{
  "d_model": 160,
  "head_dim": 32,
  "d_mlp": 640,
  "activation": "gelu",
  "rope_fraction": 1.0,
  "parallel_block": false,
  "init_std_o": 0.00575,
  "schedule": "wsd",
  "final_lr_fraction": 0.0,
  "doc_mask": true
}
MLP neurons of a small language model. Each row is named by its layer, matrix (up: input weights; down: output weights) and neuron, and shows model dimensions 0-159. Each number is 500 + 25 x the weight over its row's rms, rounded and kept within 0 to 999. Numbers have three digits each.
After each neuron's rows, "fires after" lists the tokens most often just before its 100 highest values on Wikipedia text that the model never trained on. A number after a token or word is its count.

L8.up114:504506497473458467499472520477467478517452485547481522511495506521534469523473501495490485524514487481510471513482523514522475528492471469539477470500479465489505484503452456470525494492483475494506523535508484483540496513486521538504517515493465511501546524508506531457492465477482512566482530493495523478525458524481495489493487533539518510519539483498514500478516443538488530470480477541542520510486501561512478471486505511509435481508526508493480565465518460518509489502496507
L8.down114:465498513509543513489474430477540562553492474490522512551490464511455523501443494484503488524529525503516513530534508536538464509510502464481479505515504494484491485508512475538523502483466484509496555462502527486479457506488508533525467452488545518503519489472508509515455518474535470480531461501489517454528461485493542545523498503520507456471488508493490490474476550492508509519489459522509498487499549493503484481504498509507512507528536492497508455485489493493509509489511489
fires after: "K" 28, "B" 9, "of " 8, "I" 7, ", " 6

L8.up329:473532538488497508499473476503511473459498542517501511507480519476503512477500505572485501465503516501465516492478482543480505437483479497509510483528489504484478527468523479568539488479510498521489489539519482492518532454489541485507477520504483429477500488461513537501470484553507507541494531502500522498505494547525492535540497523526516521478464528480478492500498517510505461484491510509498501477479516512456544514474459504478473497544471499469533453488493482496471518527549500
L8.down329:458514516482469497467503506542474538468545528521541498534506450503498536528487487466518523511490531571465503479508514516473497487493487463502489517506518475507500500488490500478541509510515489532482519510463520534514453523525486481493539527494463520543486454495464537477470532541496487518491510492516491507521501482531473466505455534499484511451471491519521522519466515437498501482508553503501484471528508484501469520460537541489517485513489495479519509481538493491497455482486457
fires after: "l" 20, "d" 15, "fl" 12, "st" 12, "Fl" 11, "sh" 8

L8.up444:506525464503483498469504473505530500514468494496517453553504491429552527473496520502549476497460509505523489516522488464520506506497499493489502505496455526492516568514520553508493470512482491546533510518501472535513549513494481513545464522542535484497497509516485484503450508505499519435545478520489498488533525455466485465526485494460507500516460498455505522499535493472483510511513488521504498525503489530497548481481500517538463490504518519492501464510461496530514478526509489
L8.down444:476484458526511495494523510477493500506492515510477529495487498459490539476515514501441510525479513498458522471510503462502515475519499501516495530492522475452443534535546452458479491508515511469516530520486528497492477502506461537541485481494475515475516485498430553475492508474540484523435493509437518475505535493530566537514520495514506468495494533465539519514502528495532517483507509525518495531507466508478494488507533528517470520501498463505492531508463505495513479500501504
fires after: "it" 19, "Coun" 11, "ic" 9, "202" 7, "sing" 5

L10.up177:475471469502514461519514501516507481493521479512518487498505525507485474510530535512519518512490486513469522495543459503533544526498501523512573558510494485528529501497490500472476464520455517486492493490459545500486490527475494442477489476475497475487507476479456440505476538502496472521502482525502522493520525519498530552552446496504500502509468466479527515546485513529472470476483480483511481490506506478467508541540503542521476492574490507510497528484498483494462527491523494
L10.down177:483506454525523485489463501544488509518518560467445531451524532537470502501480533465447464503503534550502511536492559495472445554532502511484476473446469517508494476514475525509502493505511469497526440506526526485477477513497555493468505485462508490500510507488512478499483493499505509508502527514503540495487509495457486491497489503549507516489484494511470509486488516491484485494524507518493532518494508512524520480536461507497463510490475479512481516536534545463504485497450478
fires after: "A" 14, "c" 14, "os" 11, "d" 11, "| " 5, "$" 5

L10.up491:520507477516460481501452477520529442466504487546503540505513490480500496477482526508557535537536483499493499507499506509506486467507500513522515501478523496468472487510508490445512491455502440462492487507521489465459487515511558533468521514470506501519472478521482515524499514488592480489495501474501530534537471478510490506508472509497498498495520486523530535495559480502463502515498463539515520512519477515489468535488506484502478483448550527486495500478462498520525478471514475
L10.down491:482527515526522500460533532501533513550482513491519494534528473506519536499549447499464503480465521501522513505521495481507508475486537488472518523523516504492489462514556450560498505518502546529509499495499502517514472479482502494478518479502519466477511497484511529456483498526429479479501492463503523502496515511484528490490521497463471462486522520475513484505524515468499538512440520455495461464510511450537500476553486499505522483567515504476510485520471504493477493473477487
fires after: "Ger" 16, "United " 14, "of " 12, "J" 11, "Nor" 9, "col" 8

L10.up8:486502535463454492436542482493514509499518449474491527517499533461491524510480521446540480503519504509523440515522470494492521484502528519494554483481504512517527521538469488490517503490478503566470439532473546528511486520524490496505504486498532516512469521492503493468496510529517493484509495508510503521496489525522489509496469501476491519472444550534534471505535507498516473457485530529517489543532482510485476489507505501493552512514461499482525452465505457484488521492509479
L10.down8:512507493494451468519495509505512526475492499497475488525516523508501522546484539493522543494525487489496454445523518512564487485518532483480502502440485499498484513492496485478443479472528503514533522477505533500501490519513492532475484515528476464486506521458493543470497540510480485520496456534488547489491476518570484527495571463507496465445464485532466489485544493524503503504474459500505493500527468513468507508503500521515528538461461485512497479545509506500513499503500509
fires after: "d" 17, "id" 11, "D" 10, "9" 8, "| " 7, "ind" 4

L8.up506:500495511496474488514504499524511453470498492510495512480500464527514454487504538530516497492533503500448514463490453488491502503510506484516481489480463538516497494493510504501499498464529492479497517478450508571476551506485501534520503534487466534479489492501486508495497527527504489509489516522527479458527467539473512554478472536504502526501515527483514497490490519453517442476456471522532498504510530483512535512477442526465580533484498502452483499456475486500535491509529534
L8.down506:513509491451500478488493513513501514478545544526518497512486480525517473445492529520504522541520471497501464465483492512500439488517530496490511512543518541490483532540512454481489497518490540512443482466545527512473494516537501484525522498450504489521487477507490479522467537534529477508527460507505521448545468497504500544511457496489518516482434524507498494502519498538479519539503518512512479491452495496510463484482480485482465532471470462508505509516503508477525513537471487
fires after: "M" 31, "J" 26, "B" 9, "b" 5, "Com" 5, "Sw" 4

L5.up580:503517508508542527494510497503512491492504533486488479487504498506518459505501469475475491470488549498495498490513492510560511457503514516529454534498543488486469500507477523440467500592468490512510489489489512517490536498470518526513491540493450488529516507501487485512482482510462510493468514493519486470528521517445450437499475536512489526506477449533480488560527503500508490493509446478502496491459505549494501508506500490519521499434505485517508501487502528518499536533521531
L5.down580:449508513526454482501506482499467495445533486540471479505538471505507516499510469460498492449500460519489492476524503493512468498513479497508528529489480485507546514490530483516504493463549497515506482487498510481498494499463472480524507473474503511519502470499526478497439549484491468493510484494501474503532475515520577512514512517514520442521528522488480517522502514478508483541541541522519509565481497471538496474505477530504480507508484516450497555491486480520516523449543508
fires after: ", " 20, "in " 10, "(" 9, "| " 8, "- " 7, "he" 6

L6.up5:456542447494473434530469494490499469450459530517493466491468495488485463489534514484472513490477492476517538486548561474499483498508519484523487528458511542464478516507494468544492509493516513501514486517519522489511522459517529505545486530485502486460503469545463522541489499521483463528496492486558526483477504533525478477481507508537510480527516499466493510498508486492484483496467506498480514515548510485512535491476458534498494553538520476485494485508480498486471534514521511
L6.down5:527511547496508565480521500484516480527554526483504526516484507509509546495447520495482501521470483520484493494479480578504499453524518515475516507531506437520525498508499499504490501520537503483447515489503475489446483529491508495457481506506486476535488536482505471474534519519530498503516503545490498504463500470483564515522505456450445552488488464492509485491528535523494516489499494516491490509465523513504498498506533477499481460474515499448480487456504500509515487472474502
fires after: "B" 26, "U" 21, "I" 13, "N" 5, "h" 5

L10.up433:430538492501536491477489470461506541526502499520477511543488492537513511492468498471487464447475449504509537531503489538503503525447471494484545527496511495476450504482498514496448508510513487449485530505453510472469512461505498539484477503505517514552513501498511499479550523490497486524523490551495521500537539543474512495462452517518520478515517489511512517503526497488493503484536509488517511504466513477505478505528493482462527544484529500478506468497494515508544528486524460
L10.down433:498527502490512505532472488491514500481502481505475485500550486506494477519506535502528521505501465489543502504524477489483505548495538464545511508521467502543506491507505487579452483490522457445470483515480530488497478528435499521508498504434534518464473494485481447453553481475467522512479504496507479493511488457501533504464525508526510471554536514523495514512526495503497474545482509481500490507508530493497520512528507464476533474491505481527497481491490524516483542525523456
fires after: "m" 13, "tr" 9, "ch" 8, "fr" 8, "R" 7, "ph" 7

L10.up580:489505511504487518456466558494495500508483492483520550486552516472460529469497494478556519511513473512529477480464479467531487504487473532524537504464554510493512461493511488528481527496559494510568478535510486491513486473503474537506501481509508515487508505549497494498488532524496481501497475515513488521479491521448520447519511450512510447528513539472490503504470532492492512486527512493519483508533532521462480480499531503510508467546522514463503475470492472456521472523484488
L10.down580:526498541506467513475486493505519492451493453492490472478502507510505491519446517497500511530488487549499525484512512504487509478492506532485453521493491489488479532473540505506509524522511551501515459488491468515531561483512481503495529467525570459543499493459492519525527545456443508512438508489498538510529532483524507487501494452527470495538473453497517489494511512486502492517490503539477526509508515484513482511504473531530544495479489510465517471498468477483474488520464548
fires after: "| " 20, ", " 13, "), " 11, "West" 7, ": " 4

L8.up140:456507535480520470483515522503481520519535496510550539546526487502501471471487461494520557533517489506499520503523508501528487451473479502500527512550492496530506491501475484479506504452526533509481527463500515467501477519504507466531485528513502485498470509489444455539514472449502473462501491502466522485480467514487463469540518546463544527489465478476529491535497510501478521491499518499533461483530488496473547469467497508506481520516505494498498483515541455511487458518522468
L8.down140:519494496511519522482466505515456547477513487494513443506480498495514526536497519510473532503540510493533533501493546440484495535495540496503479523493505466492484524508487481524458526462483452489552507531494498477487519507487493530517502530510462525486540506539484557500539551522496455518509551456475465523527470480478491471516502500510492467486478475519469497479520555496486531503488516459527517503516471498489508475482502543496476492482483457508478490519488545497467490471460492
fires after: "ou" 10, "u" 10, "le" 9, "st" 8, "fi" 7, "su" 6

L8.up607:544504525472494520499464450500474483506482481495473475547464504516503522526502511494484535486465452501475467466527490490502500498491517527505500445563515509474506573488492503546535511497501475522478480504483541498486521484517474551474499495500482492513551491517503466506547498516485532455526485515498530520451496513537494495501511486498471528513460476452556507566521482499501462486499498509490541482484505510502509497469495543509451522528521479479518495506469495502495512529470519
L8.down607:506487478483496498507558537492544531476520482486492484454508490533495466507492507460494466505520543501545524492501495504468518527488509501532529531475488486515486416511481480499489512504498515503501467524473456471507506491491475516515520517524500520499512529507492486519496506465527478492516482494502476472511493466475547482498506507501492468470487537532425519473477523464518503505480508436538461514495492492471555495533493460512562506493467522513478502546528550510461514533502487
fires after: "Ar" 27, "ar" 25, "Min" 13, "min" 5, "dep" 4

L6.up78:499506482497536529533536502497518437503504525514472518523515498528503466498488525531524443519445481483475508491485496510539483452493462514464498482466470541544527478492525473506493514478481506488519503478458445537473453543499511466493440531506489482532540482510499536497534508477490487514502527493484492470503494459469481495541477477484518512491537472500460439474507519487470491469493497540514537507516516521496491522495502485501500497512538503478504506476533514536541544516480494
L6.down78:460519507480484440464467479491492519498507580479526502505488524522524485498484463516499520538511504516478502494511522479542528466463508478470478473457514526489505501487483496502520504510455507530487486529476493514488509501524541567479507474531543522520480524504484524497487523500458482495491516549541509497470517502501497559460522506520508526482540474480498517545506488513512526474493516503499520449518447487475509468478479497531498506480506529474447493441520532507492486523478531
fires after: " " 33, "| " 10, ") " 10, "0 " 8, "4 " 6

L6.up178:499535525468526499522481434520499493520489525515484469503470503522493475511517497499523497503488504504467521504530492503499505444533515487494466492478518508491519543495550499473493524492536453517477476478498515463460492501489500526503475459546470504545516526500527492481465500486516457509551504502541486535501529489510541467470498427559504482505417490528518538489533465498501476485517491555528537485472465499483507497501516459497496483500526479513490522504504505518499473487515529
L6.down178:513469444502532480480499505453492540491483507535470506510464520498534510519516520481480475529538494491509484457482477511521508545483462466519474467512532543495477486524476496505462547526523535497486469520490524498463489523507511423509500523517480496507479500441542513506508533524511515526513499473519518512488511467467499504445510507513493512503552447539511511479541509494527461473499527507462498517499525490512544506508497478490521496504507475534463467494511477547478514445505499
fires after: "(" 31, "M" 23, "\n  " 5

L8.up211:499481498543501492507475497523493467480529488500551454530531476547523489469463513534527477506532520488504479487507517476524497493484522499541537467477586520486526501550529496521495532485504482504485475501526513455475501501490546516504490512455510519488527516481500514506454493502480495497505488498472501470455485521528500451536490493471457530501466461437530479507512483491511503537476510490504500505512472473517446497568520506493491489469531496517478465490476489513538459498521496
L8.down211:442494499524517488476528518505463557490478497498512520502517532499519521513526497500460480515502486517478495466480483478485498509523536509471445494462471505496524530502539500523528489471553529488510504471500506467485506507493541510507537552481487504497481513531489476509520513496507511434494500501500491439490490465514563512529482544529523468447481513505550490511490503541477487530493522506453504488494513484491480500535511508488488472451493537449504502568522503486493501489446513
fires after: "I" 29, "New " 11, "Don" 10, "i" 5, "Fran" 5, "of " 4

L3.up335:522484524489531510465511487524507508486497514531498498499523506528517479479501465454508505514460514485461487529509509515456488479516516523508485529471541475487548495504522458482525487506484444491505508490512515530553509496507510484474491491516548485525519522527468494486469533531508476442491516528498528481444498514511480518556507462505506435490472511462499549529517532494479486500479473477516496465523544446482546459497510460507499511477541506473472511494488551511465510507502470
L3.down335:532491534501487542521519499520503474509503468495503509504535527484478523465485457486541492518457517529502510551506501491496466501523515500461487502511523532514533541536458503494481554486492441530500513492500503510516508464460526480457473513538540531523505545526488481463478506510514454466492519495476476502486494518471443479510526499503498455525542521491487525513506510508496489496467450483544480500500541491466505463525502442447520490480536482493479487502512489490453506513516471
fires after: "m" 28, "w" 14, "hel" 9, "f" 9, "p" 4, "th" 4

L4.up325:492529526524505473503479475490510507521492447551459478520511530535497498506497491493486506494504505468488535548475526533479492490519472517583481529488506524478484519510532491488487484500483486521459445466519566519497485530515467468480474453466473475514507519514505473470506473490532542522484504516509466506528472473492510521508519457516496462497524525498521489471528453506494510494509505494481537500484546523509489500507500437452435529526515504503477503522533481504477524517505513
L4.down325:503529488510428496489501506513527521497499515493576463463478512505494507520504501467451499513498552442490509520476506489487457531476510504476500539494493484511545459453498468513511534492487504476515469471542495470506511496508493479490528520530528476492488516504503458463527485496508467516504534489499496497478480525459472524489527505483502492542472486533492493465525512460536486481513544508479529511500460548522507513503510501524531512478530466436494518531486502529487482544472545
fires after: "h" 18, "H" 15, "Th" 9, ": " 6, "w" 5, "Y" 5

L6.up437:485445496471500504468490485464510508498478540477528495521526495522480514476522540546504527460488458515513515483496498490477455502473518517492494513466452507486529480527476473530491515470526523502507457494476485462495490497476546524513496511507530477530537482513506478438520521511571474477502553509537511499516535526506468488542485492482498494483491480488496495555499477526481475461483473493510507469525479490473506485482487546519490529475566471525510525535469498486500479472543521
L6.down437:496518504485473475534552514475502516509501524512499478516515445510508504556456520496550506518516505508464479472515535468544509483493492566531495498474528474466491478500501476517547515486496535515534521476483508542528513488568512515449481496506523469483474513498534474532525502529484482507486502468494522480499448508478499481481453466515483509507486509466490541486498504500452456492529499496498447530496508485480478447537490517479511483504446484490483515540532501506512489502500529
fires after: "ati" 23, "\n" 12, "oc" 6, "di" 6, "Cent" 4, "con" 4

L10.up445:513535513500528514514478510484492506483481481491461488512505509425502514489465499511495474496494550494489490500535516454484498512499524525515496515512506512498469504452482499486477462511536492470506515545501545491513515475491506563535489499522512472478516491488492531499520529533497501489501493499464482541523499523421488492518453535459535484491469496528540560473527511556519544468498472513517468477482510498479487527475476543541481506505510500455546481488481502515470477510545483
L10.down445:517487515464500484479505478457465494511464490509483522481516470474518513460496500519495484482528506524534507478523460496502531495467506496557536540533491462506514498531500450472520482492525519516522498507473508490478471459488524489506517507458505489496484571558515486512520509471492508492456524485514490479508478479487531517475546454502524513542463544485495443493463500482556501554523492530518502515510478477514559523524500487510468507528495483499471527507504456474495488536475526
fires after: "C" 24, "c" 14, "sy" 11, "su" 7, "Ar" 5, "u" 4

L6.up239:482466531480498542512449494465505479480536465489514519502501507532511503529457499507516539517484503498516502501483525501494512507477499519507504504501498507476514545514442505490551438481503536555518446493532487469468497522519531476500498471457489541560473461443482514531468520506532469478519532534521485478508473546489515484499487470479478484502477497495494495508489521536506530513473499478511490479493483504468492501520496492510500448531547488467506514516532544505491558533527489
L6.down239:506428523502497529493443523465519502511501504481495465488539490488540541501498552486485492491464499476473465517521502487487534456510510490497523522484487521478494472465495539510490493485483489441477510507468475505557494477483479496518539509520518522505519538512485513489492479474503518528480473488508500513494531505500464553473547499493475485470486535485473522490543506499475505530502534516540512533515514507479502485533543521504472482509541505497563480495441478504520551486493442
fires after: "con" 12, "Au" 10, "di" 9, "li" 8, "pro" 8, "per" 6

L6.up264:476533489519474489478487492487530498497467499457501517497475498481467481477525568517516509487524487517532480523481489490519496503454520497517511514497532515507496531508514499506494506486532531491499511522444507481446481523521542515520523559478484485524482479495510514504466502542537485503498485483469500518452534522511487473485510549474507535545551455486478457486473534434491488496509458519488546506509518479531471463494492532530510457504428494509524491526527502467511515510485503
L6.down264:524486512464539497506546563505491547542497521522495503466531486511502498519496527486478524514486484484475522512532512477523531447517514507460492489498475510497520499506522501456502471471493489539543469528506508536447470530517433539475544482502510487503527484475494492504470529521508551487490501523490514491516458505503489469480466445536503457448457511481454530493531525513523498499473529526514524493513501517452503464497503489485495538496509492503504480491508541492508480478453512
fires after: "con" 33, "Con" 10, "I" 8, "fl" 7, "acc" 7

L10.up594:495451511548511520474502471481490501541491511492484545487501530481532511484490545534511498502476526496485475476499503512538503529491513513488521513522468540493470521489516473558475500461505482519537496484507494532498522468540502526500541502499534461479491554484484480491478503474472520425477500519452534466461493498464525531524507502498501488484473487505550484486495480502509477496485517492482518531510473514514517490471466505477465469515484493508504519481525507436508528586508457
L10.down594:521529543461533511512526497499503529478485493516474512524464485522481487494478501485497501487524472471499501496491469520515499484520502511490450518485491463514544480486481520501449525496472513545482535518508557473498516466484475496508494506502467537517474453470481506507543430485505501488544509527488552513490480504549521506505528495446511502522480515523499526513514512470489482489585482506515477536483502480501531529464558444523507520494503486474489479521501493534520502496444493
fires after: "D" 29, "d" 20, "h" 9, "Ad" 4

L8.up421:477531492502496483483494466523505429470498529558487508511533478520494521488490518461549489493497488521541510545493496503513525487492472525507492467506459443514492489451510473490518499480502469527510489497540496518522494512503507510481525530456476492513480464484471489520516509510504485486505509519496553499500516575563489495487461511482451513515510488487503478440480518469533476559519483521493499538531536508472555482459510511541499516460474483498507476491479483490506476478501506
L8.down421:477542509483484492480478464520483551500546476510524485511487509496503494506473493482493507489553569504514506495513525439516484475499524484465476480521511553463524469524506486458489462512462487492449469477482483488474456480527504519576517483502480514496481521530478457482461482547514494528478511500563502486540515497542499510496529489490499491498474500531537515527503488506501515496526560487504488522466528486530469512486480480501474501501453518500497521469507512477531506528500475
fires after: "b" 22, "B" 14, "L" 8, "fl" 5, "Bur" 5, "col" 4

L6.up44:528491522489505507499494461498472463462456462461506486500493485515499531477492513521494528517471532518484528531481496424464508481486523488475502525531497451489506534485497513477512492485526513488501449459513513511471474479501515520512472526478468530521531524496534497535489548542488498518531547523550512507491503481507516501470540542479498538504500508484509509551476537458497471521547507514530502462488474481525470497491465458490528536494450476492509483504499494474541469543503510
L6.down44:499498538525473501475517511480509535487494510530467463448493490500513489523526512518444510495527515521503490514476474512477478464550494493482482473428487518572466507508507470479521476464468504514533538544517493478524488513507464528484486521529510478512489513503530521481473500516483508459510480515448504489498482529463480525561493526550505541483462514484456485495512506534506506501501495509494501482528519482491485516505510535514501477517549508483508487515525505534416519483532479
fires after: "tr" 12, "comp" 11, "Con" 9, "fl" 7, "dep" 7, "il" 7

L8.up304:508459556517485530463514490511486503512515470515516495520551505483490495474496565487509536474493492451453468520455486504517509503503556522511536473514478443489494538488515544475487479522473483510465531517515489524462510485539520516525499496499506493511511465513536509508516475501502491456571454520513484492481487483482509496512500504485452495482532482478512493519505489513470562507477505487472530463486567468501512529498497504544508516513498513475504524484505464448500520526477491
L8.down304:492470506498505471494508474487495524535497548474468496475494453495540509465491546494487476450494549476535459509498469501481504511508475492505490505469457467528536488497505510509545505520476451501499497503544498513499488477495516518489524542484555493494538552486492503525537482543504526538497522466524558500463508470485476522511487485465511498507482537480490511490534516480550467525499511504490510532530496520527463471492509511468462459502509491474520479517455550471519528500492455
fires after: "h" 51, "H" 14, "dep" 7, "gr" 6

L8.up512:522520490507496519488519488492499477493490564476481540566550496542469490464491559472493518507472467465525498479519453482513522482470453503479499497470515476506483497500496505533474494566520490537500532502519483446485481524465537536492457494465509446488483514549504493510548526514487459498497502500456493488448469533497497490512492475486522510483477499467521557497502478501504513490484508534519513492502529511486497489454499458465514473516485480519468508488488512516526477491513512
L8.down512:511454448486499471508497519527534475493469579451504496532548530512560452535499480475432485492517480460532502467512476500485502511463511468498480545495502531511480473493515498490547517529493485517523485496470496478520525498484510492539479481516507493461465497496490467484527482497487552505539527505507504484517501507482519482497506483516477510526516502514483485493508452452508510505531530482489512517493544482482500505540508500480449473555521514529517535516462495501474470503478513
fires after: "| " 35, "M" 6, "par" 6, "in " 4, "m" 4, "on " 4

L8.up69:492469471510480474504578508510539505460484513497489496485516536480510508519463545525544502517529465528492497481476476440493501516471485491504523468477458467501491504514493495507532496503498505469510521520489506502504484531525483470502453506509491463540524481504500501527461527495529466595474453498464468492510501498504499489501500500490539510483504520518493511465513522544508443509543531502483481527510512525522494494522499515521531499504440473531521465478480464471516491502505445
L8.down69:466527500472515475440526504468518495476503479482578555478528485492483467507487471468495544483511542478505507554510494469484490504521493518514510567515518537505481495515497528483499525516549467490488510501481469473476517516478528481507484498517488490490518491528498517536515517474540544501500475506504502498496479452481498520475539491500471513518485435494494516478479530463467520503504483464485504518520494511505509472495528507496517500497476484491504502560484525580470446503472524
fires after: "| " 49, "\n" 10, "–" 8, "." 5, "West" 5

L8.up288:473479503556517477528492508468464482507509484512528515499470495527486515488472467511477458495462484502510483460452485472513482495493535554518482564491472508505532503526487513523494513528486522494532492517523526458490496499488496525475491561497467510488517474496510513506506500506503478521453511510429518517550495507509520509488461496449505472497532488551563516499472488479446498498504536544531473511535475478502483480496516479498506481473513465532500491477484515498485548467537466
L8.down288:478491517524498541514484502551511492514468478487455444518520520506458502484487512498498484454515518454508503583492498524510526491475510473492455454481498488480484488517544470520487487472497523489482528520499526498452504489500501506460539502481525514495521501469485538488538493456533471503541514473542492488507521455505502504521522510496504477498487492503443481494492468533555527497474490479451533475524513524525543518502498500537500547534513524486523514524488461485538479476505484
fires after: "v" 15, "inv" 15, "tr" 9, "ph" 6, "ch" 5

L10.up102:493535510506462511501484487517482507466464458528476535455471493511488486502455502508511473484483469483543548465472496481510529471460560523498488556519511478509530520514424508487489493483484501494524467490459456521515516501526501511516511496517484492491501473503505508559499511473528524511531486517473487510531516512496515484528466523522463468536514451497476491487530512509555504514479475509488506522473544468509470498566472512494517497522494487507492479474533543477549505503526500
L10.down102:463451509510482497526533508497514519532511476524502516486510501491493531490483480522532463475482511476507483449495483463510513494482505459488439544507505475504452512527503531519471519500487504489455516478503495473491498522490515445578460475459489511505493515504531492458504486518493515515502533475508548485482455537472503497507513496531542523477486480480483507508522508456511536521497541535485485499519522505524491470493515536463494495495513510458488532509472475525573555496540485
fires after: "c" 36, "ch" 6, "C" 5, "h" 5

L6.up71:486479524482462476483547507511515479483531509499503482484519533471460549499541482498472451515474453483499465528475486498497511497485506508521503511479512519461514514524546475509529553523517494507533546490522488499522534499504474504528462515471515504485522501535512484551485494521517523473487512476525489490468555504468502497461553524511480502513482492491517492495470481544494454472451483510516442456514464481444528522503495467496515523519472478505507492464548522540488497511530488
L6.down71:513512502491506550548499465485467521503486461528486484487480534513537529521538491519467516533524549453462528488497511518498487492503504515501524520511481558491534475510491531470512454449487459488442452460501495552508515514507490586508506469495528507498466477519507531492504483455451513488479464502522480510501464525547461489520516495521507494509484521501501497499531480470440502508479487476491481532495498518480465488498493501517539504513519526500475501523477502504511534482510482
fires after: "T" 14, "ad" 10, "and" 9, "D" 9, "at" 7, "it" 5

L8.up252:543483481527500500519533428506507481511501501417456530506501491473519519516497549502510500501486456518502485511513525447512490472503513496526525479534491526536476514497490499509478482452451522491479527488487508508515480499525510474534518512486479515502492460511525512469524512541528505485517519494524505523474506516520510503499491522522480511514463446447501453483509491515508527542467497540530469438502480505549510471544491511509479432495530501515522468469521508534489480507491493
L8.down252:531537489506533498497495512507519490491448500489449498497497530476476508480466463505486488521521506514509463502489500543456520527477491500508467450488508504558524493527498547541485537554551503499542469545478455498486507491514506528472480517498553483500472496468487490516515532472499499513456488502478482524504527510508522501544496466506500495519507522471548523507489522494549511523465481511504461473512474518498497497496525467492505501499542482558499491500490504443464460479454457
fires after: "si" 22, "oc" 11, "inc" 9, "li" 6, "u" 6, "i" 6

L10.up485:502513511511505468484492514545514510507496473549497555516491555473522475512471468478534490489522508492447501509485509507488478472498474516507536524500511454492487477478477526490524488452495447460552529510514486509532509507512529469475501494484499493488531525520478511509478481476551478472505426492478513492556480485520476490537472474489527500479494512515536543500524498553502488530494490543543480518501520480485485480476518468533505513460554485475457537480473500516507498482493471
L10.down485:541474506505477493515511491524522530531519518477560492520548456479469544480465531469444534465443481519576500490502481492475490461524516496501536520501539506486497461489492485534508505542513524486471477431494477506496504498454451501496481512509551510514489488522493497533506520529492509489510479493493512530457482486472511475496510509488482504483502525455524469554507521469503515494508515454491508488501485465500502505517479477546476482491487536499521445495503512481482504497513531
fires after: "Sw" 13, "k" 10, "ag" 9, "uk" 8, "″" 8, "am" 7

L6.up183:504545472501457467522497486503529529518494498508536460500498485523535488512529446510487540512552532484502483503554523511483499486483514494491505509508483473514487470413501518498537534503508462531470478498495469510527516494489502501511525502486528474521513527553529523499527508532509476457540524500478493514477488513523486496540529506527505489541499486467519538511541457471461492491509474495496531506521508510498506462449503509498458481461484451465486469513467487493441519467493486
L6.down183:497493525505564518487487466523515553482550481469489510541466527531478540438519461507549468499476494520489458527459526483497519527498516475460482497462534510494513533510548491478554489496498549483525527536480443521500514540502526513538499551476518471513505483480472522476462472510463490517512501504533466453497490470510479508519493480486502518489521530479495483475489468508536545466481463504492511503516497480501487512505511541500504518493479480523509494495492483486507520495468496
fires after: "M" 16, "H" 13, "R" 10, "p" 7, "peop" 6, "T" 5

L10.up376:504472500511475499491515520459488497524470503518551491464512541470548466501488514541547486522490529489477492470493504484522525532486543509512510489436513468477490433509512445488502489491494493482551510565517503476495531479502498494540508521495471470530498452519512553523517469506512494534526529507456515493524472480472510509484486474496525458520482535454461515516492493484530527501478541528474508507511503513458505460515538528517479471498477461472503492477495473499499493510483512
L10.down376:505501477433493504499496489502487514457550463558470506507507478503521474527525536444533471488500517523522510483503507497525488489509502504534507485499537442526440480543522480519484503528477509481485490504464482512520509495505490549503448469520547539564517490522453486514507495483530520505507496505522527494535491493511477484501502510461454499465512475499492500503483475522506477513496493495562493505553479479484503540441511490532504490488507488507527501482479560519471494517471505
fires after: "C" 31, "L" 8, "c" 5, "| " 4, "K" 4, "at " 4

L3.up620:489480491491487546506503491467500509487493505448478441499464491535482460493491540493530505506537528483482512493485451484506502500514473452485483486513482496520521483498508495474538485533509528504491546541498458505475523546506461495506482541514495533503493490504465533532499528546470501492532464531481556520519516481514455493480493532472527494551522521444535511512485485510471514493484474508524495471474514516544537461521503535505513488542553526475478513498473510521509450511497509
L3.down620:473486509478557528537473501488504502491492517519485481548545477467494452511510469491555537592505438498501506515531466471502484481526510489508521509478469498496506492532503465515495484541480490509481531518541500505533508496510466503479537499469505520458542516524477459488512543501496504426468475496500531462470509480530512497469473519509506493548516488530452489518483495479513495508522516503491529476534515462505519476473522497470473492468519497511505481504489507537497509507469498
fires after: "S" 26, "No" 13, "St" 10, "Par" 9, "rec" 8, "ou" 5

L10.up324:518491524484529468475494487502485498486461491482547494490498518503540444501469562514521498463511483494470485520531515473476485504447516502518505515481474502489495515514472497497542483449517520527519517529516495545503485508503511561525501516495523512445499509483501489480514437490477491502500539479507493517476452453502472499546511513518553485526480478445519502512499475479527531555493511515555482483468460458524529521509525480487499511494501490490529487514449501492496515526555512
L10.down324:536504512499464446482490466503500512510498527535513497516491454505543517502475517468485473538484471519498523457517511508514561514519514495524491482504541509487484457511509478464561489521472512484453483484516477541528499493470474499523474519487519520495532515481504487484494499496544522471500481512498441521467531539471503478508519508469487504471462522526487496467493506489511502520457474455502484513558510518482529483538507537475459506524549497499481478453483552483511502544494536
fires after: "O" 30, "ou" 9, "Pe" 9, "le" 7, "Gre" 5, "ro" 5

L8.up616:499496505512527521496482483581536490498500488490527503521504543519517473528499463472536499484523492504483501507495475506527501461461514500509499499487465490528481469456484491522527534491516471515538488522442509524496529479484509514514510515494499473487546544551502498469487485509542482441500474505498499515528515513493512519473506489484491492449481521482503489531577507459522452514513519482532450485515491500484507483492465467481469523445513490537448480490535450492495538503521506
L8.down616:529498513518539473524490507464506522471478487467464500529494453455491540510471514484495498513470483514491575456519513523522513487513496498483463483526555484430479482494507506481483543512515506506502517463458473524484475471532522479496499540490502520464486502477477449484493501510500560510466488484484456579481507503476542507498532509525514504526495494508515519501466493510518482521503510483474532486455517482520553503504493550520512514512495536485509459481501519530507503512524479
fires after: "s" 18, "otes " 11, "m" 11, "et" 9, "w" 8, "st" 4